Part of a small language model's weights.
Size: 20 layers, width 224, 7 heads of 32, MLP 576 SwiGLU, vocabulary 4096.
Architecture: RMSNorm before each block, untied embeddings.
Training: a variant of Muon for these matrices, 395M tokens, 12040 steps.
MLP neurons of a small language model. Each row is named by its layer, matrix (gate and up: input weights; down: output weights) and neuron, and shows model dimensions 16-207. Each number is 500 + 50 x the weight over its row's rms, rounded and kept within 0 to 999. Numbers have three digits each. A neuron's up and down rows have the sign that makes its largest values positive.
Before each neuron's rows, "fires on" lists the tokens most often at its 100 highest values on Wikipedia text that the model never trained on.

fires on: "pl", " pl", "tern", " compet", " particip", " Pl"
L3.gate25:427441572488467519424447492468431522596522516552413435445497450495532584440493516434511508490433518454460472451508465584484367464491459444548523598462487538584501510471500478382572593535506482566582534479562475479505521497474504458474480460334503445502473530415510421538492548613472476422478511474559577458570535441480350539479513467568517485500484517551518421502549513424479532414488515457481498495478505510477540518534488547486455502541440494556471484567488459521552437541417427529535455501493481595506544465469452546352552497473486460395501527544554500500426538467538434562
L3.up25:452495524444403504573479434553507487545453470570402427562547497531550561520366469437491516533525530541475401434454512556475478572544473422552522511549538489544470446438538495483561606563531454525562516473530401428526500510555506487480464538509431528529428522463530522519546540560479454502482474485500569459530556577464395575510511503520461457500486459457474413451492605449443490501521523597582506552461583488534562455550518449465474453557533527505492417662442430545553539556473496560420518504584545442558612548458502580434590461431562546483485485510522492468464437501516508541
L3.down25:341461531478432498519573471562450507540405419505503499447542421441590591518421456462538565547530535484524447437452502445582495563526450486511526476473483552519444454447462535492488570533497479568554515508482492458502557435409495513497484517488471519485528420411508587565467566534559501510423495514563525433489507583545420479489472367499479516529439503445580468462442545556469465445437537522588546465427550561496524522501537331456473491572453545529463492559471428447472546479439535555399523515538545504504510513434415483518522516399537534501477476504473498473498499521480440596

fires on: "n", "ac", "v", "ru", " res", "ah"
L12.gate357:424567470547381474516568482490489535473472491465430482477505579419483488522517502484429495505507539507567529521475467469567494433475423460510469538587432550530580489476556450447473444507545517480517505510490517582528534568424518477515543514487567614563501592479444412441483522519451441465477457458475484530492475551538538468466583469575537616501526546459472557393538523498536407576487551461570475588562483560499379475516511517454476473515488524467455385537502454584444542412501491558520556524500477436509430543528471461518481568509441451624415454467554611541528503548515541357
L12.up357:518531439521540486530509478488447571552495497517555392451542542465475438567586478452438526442479459486426486562556483539401475477412562518514552480508541482408472470471518520478546487430501468552542527496510513458487602440537439458559500535567477496463572477505469533539539581527456500553469474584571421493533545447488447605482573418587566489529495548509516561578532492551453480507502555453482544365561504579576609496522465478508528566450533548554536495460566520577495501472468542525418642426483524463530514460414446489580530424493516446501530398488560535576417472512506512503
L12.down357:472503483507465525580551561470395478412539459518472512626532582479535494538512447513485454464517486468537551505471526483575476559513519522469477498504442551530605514496519577567533523525393476470490530474502501553483539488443433520446592450556474595470495489489414549494487493509427552527457512487484512568522454505533470504401527408489429588469490457443424493549506504505530548478484482467529490480535444636490569407590631578443580543544565446562419579422563549467509492395455463379626521478517516474530501517461457456493458502567452529463498412541474486553541484527468536438

fires on: " |\n\n", " family", "ven", " were", ")\n\n", ".\n\n"
L4.gate5:437571502483452424493481521381368464566582569462421470419427465594474484407440518467501550557522543514508576582550540509465517481485467532457511566469508514473514534502498439506388500504461458562486451451478548428581553524494523396492562525451567478562515438484539507554448419454551525454529550412505502499480512466460597588456465457573478557539555440478506491515409495539489500519479469532492540554526535499554411523562401502412579488569551457582509487489480469474497425493429474529493435558505514548429497531654522465441386521532463516466479452465597487545417479434495411424
L4.up5:506434561423515406558543496484460404495589546498484458420446566580527527462452497520436523492595492501542625571551446494535549468456509542482535482434482493512505526414477426489466523483422605487549486484489542510597442505501405534518506524537559528566572571469547478515480536448546418544616495473555481503491589410397504478403488444527477519559446434413521469592437447586521516513514471516387505526444531505508446547480455531444526506496498494514557425447503514482375482460442547504435433487492378481491440584576495546489433555562380501546532536433535484522487513454478515479
L4.down5:519450494479463489504568502541514539485531514508543550426584572445468494573440525488534494520544501489527562537508462510536472523508456499551485510548490351483523554514525456444579504572508453614579580522431530542460532464568409489499609401625523584438513557521508462435483510465463594572492493575581503521510519480432462538489449493472557531516463442496490577540559538509499519572466391503538473513494524546504471446503548445526457508480451320556461468486435451529512470543522521552590586558527432538456493585495514453481512503539566529562522514464503450545475571459535456481

fires on: ".", "us", "\n\n", ".\n\n", " family", " River"
L2.gate33:554539469488478550390499518507471460473572462435610492469505597492500497450515488548526574436508575442434544514501460405493494533542460475436569549464556556583548509384521488482521480600451591459453498513486605515458547490400557482512468544531494500501521440519532580549516493538484477441511506503488575467487553571544562597517507461454496414505411505461509526528530464431455570572485478538576542472546531436443538511455511506466503565451497498550519450521411485461444492534527404553455501500563506419441537532518485496438478609476584468557481613528494558447467446473483415348
L2.up33:481578424456419571466484595464564465458572445441589506404419636440547544451556471598467507427452596422402553468540453474428495497535465526437565542448565571492514486419495522434526530568471576513491511464555552533476534515353550492500439491515423476507547431494496551535479508483480529407447566481525554510481492566543516638510483469482558438543404508510529489518559487492481583511486478523566480483560491438489495463486539586458520552478522547539493421489431461439510519514499455548495522553552504402480562470535463500483467545448610477491470610504441521449526461513453458370
L2.down33:538503501552569388588494522474489469570481432493453510583488463554479523555467549451495474516605523524449482531522551490492544484498520537483427461517508473464509464455422512422495485516520436509434561489423518480517525384470434483437478539525454548533500471467512517490427463410393541583464531527425487504445478588557505484520436541443417488512537418453566497480513578481493597524507500504419505583523579477539502453474498441528543488547491523482579544477495561486532537458484637456518488425492540473579497488522513525398528506417433545492361451482563472576548524506499548509

fires on: "J", " J", " j"
L2.gate176:493491538520528374561572506426631573470483453470563531453499502452501377464493529471491461473482492500481526566486474597554555537501557529488549586372495416421471461443504491474540418516519520482448433505581471632427472442496448537534565481411484491487497448582485387432553464527550493454494549462429460463474544543483569449519539556477500469492556519535492599546530482480477446527604470494533478602520474451484561448497576620503548446449394564457478458559469479548479507467502471552457540484371555473547556471396472530445502525475498444566417500515501540606514546462481587546
L2.up176:614478541520532416554594585507547554471538477537551493511461494475407489398503541497530474518529447482487471576495476554480531538467504528491606595441528369428489483475488508494537376515554425548493493535542561607519501501483515544486528481456517537439521403585560372510519403474533503461414524425469539467433562449532515455524545523543488490494527463552479576496509501474477475482506476503521610595492498493464511479508630548527586490461401525456429368532457489581492482530474495486484537510453540511534501519451440513525499499492501469566412443545495539543532574479451467563
L2.down176:499564482427517413574527536528490519565474379491568438387538506515497386523465469418558482563475480500378492539517406579503461599543518443395487587487528428425568468565498490526540503534536438458506488479566462641562508506556518510454489611565496555472437472545470441504518462534444515468492482447452521498464489465378523508490512553510511455467578513538537620474490457573507410500525510493452558502514456469470464474445440556527587493479464558487422460544473428527498504547468443481378509534393562439525487470505475443463501509536525483590432376550503528499544488472511486545

fires on: "==\n", " ==\n", "===\n", "a", " ===\n", "um"
L5.gate241:569397415536502518411465470504465482478427533589558622494462509469448460511500471549523537537582451571453507576477442468517576449565537550523543510556501553450519537512420566490515494565452452554403427520493488510523599526549467432477435579463586389472478479441465485493534506570506604565406575533558502556567507449526509471476497517457621512538459517552513414456464540404553549503555527498496509472570505471433463376523583555517498442598501455494428502546453512510502568616463602547556571453482472527445513436574454489545479454443521489460460555474452535517430529500490582509
L5.up241:498437477486479430513498545383360476599512424474478489449491534555497527544510484527481515579482455535568607641484516488474524483603477519464477501493490543464494434500415490474494540458510621411405404543537520526659596548525520436481597469468478347533447526566512503513444485539528460451493410512531668447488537527477545528536532474462508534534496489537496527494525502572553506567543522513530403513522466423510496411538559470477461461512462498481500547492508448507572454458464491521520429554480503551486507436465568547548514543522483473525549573501469456495440513548486500535
L5.down241:529526584484442575419513537400521437387536533480465462491527572502366497517444576480528543497511432557464463497548557509532468451462490444535582494483455374464539512550512479486454497511479467508491559528443450450516447522574478458490521484434463531553518476510494401472458482516504336427484463575442513353575527466517551556450536522499364486512403513607515497581437448478487460464485482407416464506643479528503451522535434448498467482486562558465568551478487512565528411475476546474490481520583513350476565540516529481490490512528512500513542540428508536487521447487525484525

fires on: " under", "\n\n", ")\n\n"
L12.gate261:462504470429443527407424475461506416560522514583472465476547545448458509499476531455490411427607469533527437566454472458509496542448578493560463470434505546511420382574471435456446498525424439557395491548472514491573553472537595459468472503533481477486423510498476534484494611530472516500496501534574451488507391555440442529598446549551506429542490459511488413495549520453574470522478459412460469418490510401459417488568439498483529407521546469487585387492532446495463473417481490575475491474552571546473587452605597479472503559472443439549443413470535479502457494520428487519
L12.up261:527540454518459474449525480528458436451511506589553491563443468522569468493468550484491452417531523526479519552505575510491551527586520439628439496447594481592521456571450542458569511517401491561502474531537474446591619462545487368610517585553496416415526457523519547479470499494444555538570432554456455510491407478455410504517496511550515547496484505474363484401575496568537552475499492565540462465544545548556452497546442516475493468420432407477482556516416440528502460356495455522489498524464485477441546520512472542500483495601405462403481477404497513511470460380450429513
L12.down261:534480584463498548501540563529525622409512447489593454537551445453504535511482394539569495505540476532589428481491584569391554480553552559504481534494550484571485525573566554580591537545504496517530502524558426534571634494497408443520586477405574429542536483513582562517530509469434515511495394503485559503546520558491450469540547464506556472527446524411463546415520557483475478501518478484490473511506485544506535444492504446514495530497507527487489551459509455517442513503583504476518417433529576551400528547515451476498539497581428533443494426503518475513531631459428478421

fires on: " of", " as", " with", " |", " by"
L9.gate283:512548482497498400501453465451425510456448499444528457509527493505522543503545448478496555502440472536548592524504528564528517491487459458534479520508493496445466603463542522542581524422513585497512587468396473542409502451505532496522430404460536533540515523568515441525491509460437497424582477535575455499542487509561518515529490560373593493471574461453465506478556522582482501464410520518458497522457450534634432571425351422532375482523428514451523532505625637436462560521482529438514448502550487500485547554494519438492535506532538520648564519545512480432482563498496509593
L9.up283:564535478460541515385458531433539464488573553506484416588484473343462477546509402535511442532534523500459495422440508524520420449596432469583464476484453527488464397449532611485512475518555529537439461530468438476476416447549518568527469387585460606421513589445508550501589546509462484546404512544500495501451470504488474503483501471492502439392528414449383529530532587477485479459459573547468496572494448542588432531448524482478505493469361488493493485530541500555443412530568521436457476515463540482436475512498547438413452353524516551466543581466446456476532463475551522531
L9.down283:437493501522423486524472446520501503435569593567463504577554540520470514465547528455525482525472508514505588453525563506433478482395467552615480539447552462453500478508588478500565474405495511419547574477412480480507480492493599499507388557619481503507495521546420491490527536479516567480518574552533458491530553447412483499535537555495516545562472482563493495485504528468445479523441470401473388538458591430568549609578475483631487480441527535499544503438529456524491546467522399488439527420524540502505427468573493491546589536503497617605527595491545515504478436555447482454

fires on: "ij", "j", " la", " Van", " final"
L3.gate530:450446483567503472493473487486405462572410541440523582563453489479438406510541525445460531591485475509422507502399545508493455513558484560481467552486527541565428552410493503498560467466595468434479455573518503601489552365537534484478532435460493462502464523587462606531493484529460528441585506457510518505497469522447533490490524543456547568485514526495546486477521417522559539450447451546498518445441525471511524540521514492391551453563431497448495539529543515450552521533460499631409586585504479411450577557521568557521534463366583407538513508513529419475488563486517533526
L3.up530:556546465535606448484534543471481475527475459520545408557555516489523550456442475493480440522526482504551540468419660411536518542455448565528433499525487502489490461521478462480492417500541459478442491489527478425593474542507414524504434510444442510461451535448493420479468405490510504466527559458521422576476551483477526586488535462527458533513528543427591594505427487503511623472535503538422599492503504550388351458463535497533512496549485473433392441544509519516545576466445475492404507587555450421544492573507453562493479571560529438496467519484584546546522482487441433525
L3.down530:516508376549453440569429533565434429441471444444539568541540522473466470483414455453540459500544499451516433493473495460550473458500474514431521497458464535545524563540510497532499485459532453436558450526542560456503585447394518566516421552449522444551450533456482447460514557508454547460549593392499427430569478476454590428470411507477562484567488521546503451559451442523472472491558566500532539443375514451582471535536560563519552542469472543463493409546396411471608515549459462472433471531594549511497501515529481512427442521485518421463452393440489472513477437429459524564

fires on: ".\n\n", "=", "\n\n", " ==\n", "==\n", ")\n\n"
L12.gate14:439484539519493591449478533454429511492506523562510515554499508553486501494550498539506482496532553469517419607510515457571531431625614509526393495529521600393570470479551500504451473563455534463493499465479464483502508458546574502530613522581536529566508473563456585479446500501514591450511572559522556481629579542450541545444519499440425506509481518606504453420516515456471401414386473560500541541533490547440485503573456515530464527541557513531557465513479472503465565464449539533527510477455485429495499402574584455527462452529505504493422532403549556481500511490480471546
L12.up14:535461448574504522509476468386449496528493411501514441513445583488461463549514588412538477436552435491504528575576578502525554515549500481537453492461541503439481491498540504519530530578490546523564449620547472506547458559475522532566534551527559451490551451560514487546450491443538481552541578563380491436517514436456478453374549455489487546510436510630428435528493333529522525445506456496568537511532560494556488474508578511459429490605496436519553472489481494539456465428433633456502429347519492520456466520480599529462453554440490414535537528478513567437516450483504530543
L12.down14:460545556490484523513569486501498463490401451506462502541482559424555547510495528420544553497601435560502500463502513419505587500372540510565462533507546406499513463557483494497471506538428460438478490503539479504598476465493474510442498556482448512461445503546583473521483562496476467486440590616603498520550388481500503509489537425402545480547451579553531521538461502439521476490545544518479498448426509455565432475502525394538458520447411522471474464396447482502463469579568529453617452523460460504537612529489444607483437470499533488506508485491471450464481468449600493501

fires on: " appear", " won", " compet", " particip", " took", " represent"
L4.gate26:432509531579477400415499527444500422524518478533453473429514443551487574424552486475526546471521452431517503372403497577426436571449495444581525578400591598579492520438578476516483531463472380515553436516449471498500503502522532511478528416392539518534489543482518544501454465428484457446600511481532518470503534591466431475452578510463490532482490500512573535499458528479520461441483556486562485466409507497533563511513492495537602514482502580544427449610443497498573544438463551586620487476481563535578480566499459565475562437388511476501504532489483540501389552504472491522
L4.up26:468474520606443458508497540569518476505518490437402450504526439484541543392506440419451496415432496467535544397431458461441498568424500472547529449504500611553524404407590504405468486495462477527503441573478414491544451515546528558411568472465560505446486489512552546548442523509497476501533488511479496433519530571460396503498564482404483564463455516505523496562451503402541499434485608539596508439478597513446536594512515460490529514472526509496468460663470481541608541465475559555547482413449493467565487554516417550492544410393516443429463556493501478505463519534497477526
L4.down26:371497496585509487543487525561532465488468420379498515410533461486517509440626480470567515411466484470505463420377387542442525486483492496478566481450509456563523509500499532408570585399490435523490480457525458506518491493516503470461447433491453518449520462418495516531410516443538488490489501614427505549506480590527464460487550507502427547435453500505619551466446498488500488467555415420539522400462512530456487528524468515566509568475517501542408339552444493498508562481444528594704522512495524551548512620459495472483524407452521531435546518497503485525449460588428455539

fires on: "r", "ol", " Fran", "st", "ras", " Ir"
L10.gate69:510434484601544534507529476546490506564568549579483530563530481473541472511481555525429614431476454556506456465506465570578410463430499389590513524493431455476561427560476470487436564469528441444471523467593427541537466463479453498451550547527444506563513475532430505459485410457519471487503419485480538437586504556423420517372465494519554506489516542461477426517570394503420587611499397536503509508440613507501571572473466521589476537586537495436496477527507517471550442528438403484509556496515588487487516541464467485534587460425502466561626508519535494568584547510514575452
L10.up69:563536505495511425413594473581513485547536483511498456479505469533421548528501511575508564489494440449413514547468521472495588596470388498510464408484469535506552396508505445541514489613465491598450485497465475475488467433437531448461530477466481481523478462582547629480359483503542557574504441622550521517499484493455396485533410494439536521509458528468495452496619491474481475589482427476466489511474548465554486531492539486458469586575516530449516497565556547432496428513479459476578505562528530463516481446425474530470530454495551412592643365436437486504523568526451530488
L10.down69:505492489517552446583579480556599537531464563593555422498541478431540512556526509475529518421458478420460407535465515458577495532608434470507565534557471473607526506486553468457458469492511515367576407521450484516571501438434477503522561509471535521508516447574548489527522603516465502524524495409565649522575465479367367514453508595493469513500442524541596459440443482543480469588452507526470449449541494489420524489528505546444520594482501538463515456529444485478548491506533478558528488558412543451478536457416525497483476492558498441506523485323508469504426485541456513491

fires on: "us", "ton", "idae", "ley", "ne", "."
L3.gate58:592492504484465538492548454450525520460469479494524463526562553482405551515481492506391516601499416442515553541455478557474557594505438445469442469421571435466549541396539519478535492537501487430481523554546564510491513453463471509490480468422537471500516452537370462585518555600452430455487477519508517580489546518529540475425427517520563462534514482615513444434425485520412541381508509456579526523470479542518490519458519484510633580449463423450439471475544496473487434507463495576522493474597616476503491466531460483598632420539553505504437535542465527391447523463381500418
L3.up58:487543488505499476472517545411529512484501427544562522531518480382444535519557533443435447564440397586420590517528478473485508593531500501490464466502570533518416586508541535481565508474478560406518502453490592456502510536521540490444519446429496451487487450467467463603461543489572546459504507558554477515434520461508455491502463431511540443488492460556566446446483494543500578496533437499570524556489508492506497456523491556528520556479487477430561533446436429643529538398419489578550482467543561503511563364579438495499581482530601424494417489502457559552491491529427523429
L3.down58:541514540441550481589524454551442461464494459441492460482435534516555529492402547505520500480522576550578468556492559501493410438416399487512486577450552480486490476504437423511430502546453437612484536520589457488465559443484472538550522502515488570591534520537505438534489473504383520523487461568507566492561505541567477602369486629484479549545481473484541538515483538463493447487538561537439540482525577413413518481470608496492525484451472516537470471572461552462450521583451501536565585451488451430538484542391508474512515511453434499489452513521473542463488467525575511562

fires on: ".\n\n", ".", " took", "ake", "==\n"
L4.gate573:557469473590504562478529457467501517533502471539484574527421444488577448603530582428513547494480504490502567541473553513517591548427487432546446498545582435455560429464481437446512478518482534470478445488446487520538444517562483412550493428615543510440590521546550491457379465464474559544536435558478500476511468541375548511404464537431532518503487556424534483415454453496507450464575419432545520506408569538539518538445391473479561558599450498469453455534436536573509408522518561490530481442516516496370419504632518548493501504540573554483489546502509470427410483539515562578
L4.up573:508509540483446498424518546491525468503479406535397586452558532512568460555558571502566504475535505442445507557444579489526571602471500507501520591540594438450527385441504506495537480498564453489455428493557527464544480515428551329570502466545541439502628461571513478487428510508460508506569475567499512443494483515496464560476598412496481566498525542452451443442497395464475382480493457494490534450429528523537492567482492501426541570459424538469533457457565480434580374545506549484547416459455507483461437463563453517565415513534471527613487464491554482504477476507576475626
L4.down573:535487478431498533457498457509547483535525415450461513431520525534472373506599500498535527537526443634459524554495475522471458489513474562470509494514529445410539467502548516379490501408429465484546461463453548580538470473555427479590511563567537546478517380593552514461530495431544481408599444594524598535482413467504517551495532430474468501482431492561583399420457389567466598472478437507499562439492559461549507431504458503459478508474461419532517560474479546493437434463549522491473504572529486502495502417589463441444442415517563481545516540583515482433441462470470519552

fires on: " as", " |", ",", " -", " ("
L9.gate89:478455504538412457461537482436471486384481518498431507541508420479497567573533506569517404496562508461425476505539496538602537497507459483588546560519390504489494521476566609584534511566442564511437521535503469466480442567506412574496440465575512504453557570519629482457459513508529518512502473519516459486512505455474526438436500552451526476480555451494536580469517482529536480485475469431568497478433396472563485614465489395619515544448457548415523521537606455488564521487526509486416559438428497517558375417483555380508465503532498524587519584546443500446423619524463545533
L9.up89:504466505575469473485531436502500473529506528512534576473545443539478621482603484447527412543454493561515532506478556514552444574460489441476482556535491527497563462460541533548457466501480569488470427481453426418482487473521536505480496471500575456514487499504490496494537454441452600373505544542535517549487426534416400398569477490482552440555500482508490514532469513500538477439395651503534560561500512411512484506536501601506460593538427403429542531459473459500436511510398507493449567436571476574446514478519490500610522503534439481524563554467615497481496507502459508537
L9.down89:562554461471458556545518400394510514436438534442447507572491526475522507376536474431431483462459493437500424441524573554531527405505598516580454492489477515509437563435440500494468569463457425570495393499492428430434527527484533544544440415511537498505592534495480558527519517492478533446521480540458475434442490452441482516545450442463475518470515360447499580433553499422467426518582564432399518576521548451476459473565496500561506515574452525602549517555521378560461524510517526459454494554517425498482474481573393473492604576471494619549497497444480500504459560528519448484

fires on: "ar", "us", "ce", "on", "ir", "ter"
L5.gate525:481467436482502554446511499578489510567589538470550449568476487431479462487580552455454438519457464484540495434449491485454462594488466484468527584605392357483529502475482466505482448487468454461497451502493484528556482547534424573480512482505446524578532610493645544488494504582530453521517542550495505547578456487484569455422439539548444490547543463446435512506485563476488464529498512540500464601483456469544410406463514453483622574474549592556531581399568485471500450581514434523551444471456572514496518599562416527422465540463458532490510454527598547472434455458481485522
L5.up525:578538409506501561502496485436468544501543452545517500526464504494460446405411591532470518486535478529466485462512629514453511545488460582579662497439580490540448503561543529410531536556401530504470495456521455477566506491520512570423574433619489485544451479440557531526600582543491444422501393420485561396488618524430473581519535444459427592491440558472549594588446491470493419568526515498474438617479466505542501425551518482526524540506623555505496418423472479528568536461500523541454539393520539510483525491515477454390445474428525499504464483483504493487505527451468507510
L5.down525:532483481481448579492465488515438503426472508359574476585449396495446480610519534501586445474501549505555468424437501525503525473470536530536473560494432470440427519520520486461525459515422542559482538523424521585493476502558531510541535505458436466474461505469430536560474518470548540515471552460496477536524457522457559446558453534415440605547490497434432514647500586563457483433466503470421560528470497515449455429489493560461528602438526513563370527404586510442557593545540544477537438562480565544545555532501495553546447560554493441497539555533556499512451485511459423588

fires on: "st", "ronze", " gold"
L2.gate166:491566523493484550528479469473513414479551462594535378520561502490535532371425494464492405445476524430514433519498471454567585545572589477549512464459443499556495557493571391558465519484501503564483425508530609512484430515412455468434488573496415525568574525567491465536420546488507467527495371520606463440490484532509503520453422474539502436487455547435408465522537499532452494487527534543479540520390497550468456484539525511509505535412423494444445506488552439427486441528466492487569455494506569559560491537530468548402553501527488485530598478466560612499608544503472486406
L2.up166:545429465463425542496393536426545472597566435528468564464493461535464478483500442484518557484466515482399542571479494476436521545493464470541539494501562454419380396462512517492483479507478514534518401453576509472440568520452541458466415504535514458496559499440506584498404367493513606519536372488605535482525532504530533540442426430448481447548565590562520450541481540384455489536520526475557469432511543538522549551476509506473475584513561467481442572484553446445556528475487435511466512480499527548513522415475508514477467473451405373545589461467538493570460547427469587553
L2.down166:457445546524505430564494442527593428556492460516459522435510412508556499565507552473519538499381491424458506492507489463400522553537474435487568483508602495510479493491568441487433462473457468467554450466519452378489541524464564476493491527439405452502585430466456524490494513581477553472546392571571570483549506552464459506469437470466485546555501572450531489560554459501493567560523514497479531501501491470592533562497495485489598550461512364447481515445617433492562527480463436478477494450571554527480472472525550398506507476422301497582517465550551488554525484493422487469

fires on: "j", " at", " for", "ij"
L2.gate390:498504522579534526522406605506487515519549476538495524540510481547513511413486471490482513461470454485485523439415509508488458428466489634549470456490561492550455573539542539480560548538551456489520502489552499468481531500494554501490487510502461495512416458537392498447464575447514523523510494492458508479420508558399502572405457510483542492506584403583547480470521564493454462403525497516600567550430538524413521552490633448501584604549411596435495490505560492537461474539408471619513563587458576518481452481527553545489576496460511510453523485416509485505575519470560551556
L2.up390:509522499538558531591457587486452524490517483501517497510499515534491526394506520466474451493505423451468584395406463484458482435450494610540474497532465455544442562560519566489546532529598467573490518519490451535542491453489530505471515521540506470509474466593438523474495558493508540616503485515459461421462515482424580560499418477495508494531579440574591492447526554483510468462514473530598595491416525494403480554496620440555561576501436597405482486462518502587514471533411499530442531537463553518484449503604474532528578507466469474452538450483541566507571405493561550592
L2.down390:515499503588499642514482555426430402490534485557523552492507552552489506505506464481525508479469520532455581536491396550532489467479399519503406547409511493601431590483476521535498524486557560584511469559448475570456509530431509530470538485508510599478490423507439496427496543405486512482492510679457521528454528420488464471462451522430486492507493452580642488474551503453478440456540452518584568448440504503383450379514609445531554579488437536497517478502477479493496561464403546581464491559580531548436466547494499463429554489464477432510529518426530530541506491482518587610

fires on: "J", " y", " j", " x", " X", " J"
L3.gate228:514538404517563479518484521416544462460388484552605551503473578448533507449497510545547415553527481600513495530484549557484511416476586480447508480481504492536504475449515442533471409551520487592496512442461420507513477529520465490453460538525525497431518513585539449521489457548422470499470522446471451463485549450521518528564433585473499439462494484502464550518549429504426397432518554553494528479487435424440425501460539490510546537469419528464461542554416426471416588518487446505506480503435381502492516444622375362579450532506588484518534545464532348469488538444466429472
L3.up228:525462477494542445560424480483474470452387390532448521494598472590569594511482487540556591495470516534482507587544546499498549491379597525492501555465494483502486585480499387561457482500497582488445569496459505548518624429494536527541501561579413551414541513528516503483512545453525535423485543582545441436503540531404516513465459513481534501483468497459497503496525524462317481437516509479476480438488432481500456509557535437498501560475473523496485420562532453456413476499545468538589547561442463520499462509557529472517499461535564501522528443568484474392431541381471430533
L3.down228:448526427448607518517436495583507501465419339524490484567508540545485522453464619469563462444425508543447453477526468481370523568488546477434533507432505486475539492422404443456488506502502465454493395518503539526598582540488447530597407482449515533415471458487534472390440484388459581434492531498495470555568552455461431440576390560496483470516548554539543454476489465571418501391484512455522480475481539459468498454491480438465572563479485493523441497483601461483486523478473518583506575504469513486550544537557468452550419393507583479534512505521494443405507511416547433492

fires on: "v", " Bl", "n", "av", "p", "u"
L14.gate408:493579607504571522501524524529490451489557506474421466547521570503404480505521504513560519551458476474515509490416499521569456558473459563534483440487444516556544439411552454563458532438469529510609499567499581531455410517589510485449503450452454535540418484431427607382486564557456500479544427385500479572543494501508476568452449554469519484489480553466484468374614448539582447429451501421492518387561551522504486453508496550521505520523459478449590547595498477642543560560538510626426479446523456505534454519578493458494478523494448520568444536453482488602509562454570542489
L14.up408:478529500472609383482520535523456535495454528444541490494550566507526453530518472511538383582465484497537523473508512483479435524501537631546553454523434576510431482465545480549416570421568518454473610577505511586514520463502474518528630512460561606449539495509524508531389542557475564520528429574430499473577469482453513518500501462570590523566498477511435425496518517467520563513483546435548584565570556536570518518517528496491448537486489503571496613521597462558542456507492430541490457572504552548464532576427435450515444506597489540443495547543530508498499551467531638418
L14.down408:465509421511538453514525519568518513404464491449442462431495522572304400528553453449503438526544548507504491445435466565520454584519438477564573504533456534467481492578521582448440495461532414511475437440561605524433461459397525511522461526565501549533456571450584442514469415538439523513511533563478556503522509461495471515472520502410497424544507483442585449485482428472499496512433505495519407486603486483560523515509512514498449412441602504538531453468479518592531485511442534589491465540548439499495484496477477503572493518566448436501465481493537467549529593461461531557

fires on: " J", "j", " com", " Com", " j", " Profess"
L4.gate336:523519578438464502508489510540453442385459540525530471440445478456491534479574505510541420444513566472440601603550492532478468524428458504559551571458454489560479484533488485554489506508606470615415516569523614538559474488460435575497554509539547564455517532525504470444505409463520538526473508489574423476507560481508501513563466493454596417517491523497409451598483508535480486485533522451508528505517560483489561544460478517633525506550421472439412470506453501611492494526526474443533497456429476550458527479518420409567506481491552443440444547497573533607523470368515566482
L4.up336:580491499444534529538580640522485546478389500579471541434436579488499456496493479519504548489438553499468561527588517490492472583447482442529495492375497514509565486451497477504442499543539452573554545495482543577492531498516487475518561553482557523516528512447421466500582486491554540542551421416531430527475561515398551493555518619512472358527509522529539507593531572515465518467567526517504519508515491504399530507479479510586512499453429504441417368552485515462459432529522506563484565504466537505474530529495503479522466511486562542446514526372505493588518560409587466489
L4.down336:512539512453552543528577502452416488516376455543545458435558491500475493459440509413492506486439466511482569461493476526425568464497499455501471566492583539501553494542500420544551570554516437473519515467498479585471481460538522487465541614522589537485571560537530434441438436449487541535449465504468512577421534534422534524518423509507555590443501420547552522434534516495437413451431421503549451539487452409386445491491528475572585517387460510418471491460510494428546535597498501572495404588491457567560483508436476447524467424493508565576503518525490512493544547465501523501

fires on: " Mor", " Mar", " def", "D", " del"
L9.gate287:545564497480464480508443475523539456468465539490534508505476564530480463468573629484451478494517421491480496533491539515529526502586477496451430432497554516517478438449481524602591565506509479449497453511533539478490557575440555635384485448471465517543530467388470474482476516511597448484467465478412427498526472510601462553577425546503559507544576487569489529452479490472530521475418546522381484523520468461485526527441484523476496641534472459378476388560468521461499385493499486495560582454447410553477545398491501438476510570568474427415528520490497553391434506509446429570
L9.up287:522509573534494424504421450562488577449440480502442399554502526548564479548550574526470510523561572475662419438496484573503508492580498504501572513546498399494497602502443488502509504524486503501551571494612437490409544445429488578453475454463520500553472496398386537407595454499437468512508426436487555517608519490479568538563512498477496486500534542432466458470500472461445440545503544513504478506540461529495517558578604578440502476484554508496458446415425476524516507491545549492477545534528454504442403520518547517537546513503520433577486564641514498525574552428545449458
L9.down287:505581505506551449500509495573472481595446536496557527486489507577445492436514565458386490532500470487564468389536493531474530459519507539523591437507473508501454533554512537508477591596482478474434500458539505493615557494474506632488465493418462538541484517447487560540555525465523455515508484536494450519520484374478463545617447428377495424533498506505542511544449446483557445527466437450485493523515531529422442493539601454447434545403474508400488425606596481576554492539474498477495518470573468465474528431408549552465559545502535459544531566497518533463466491389515462549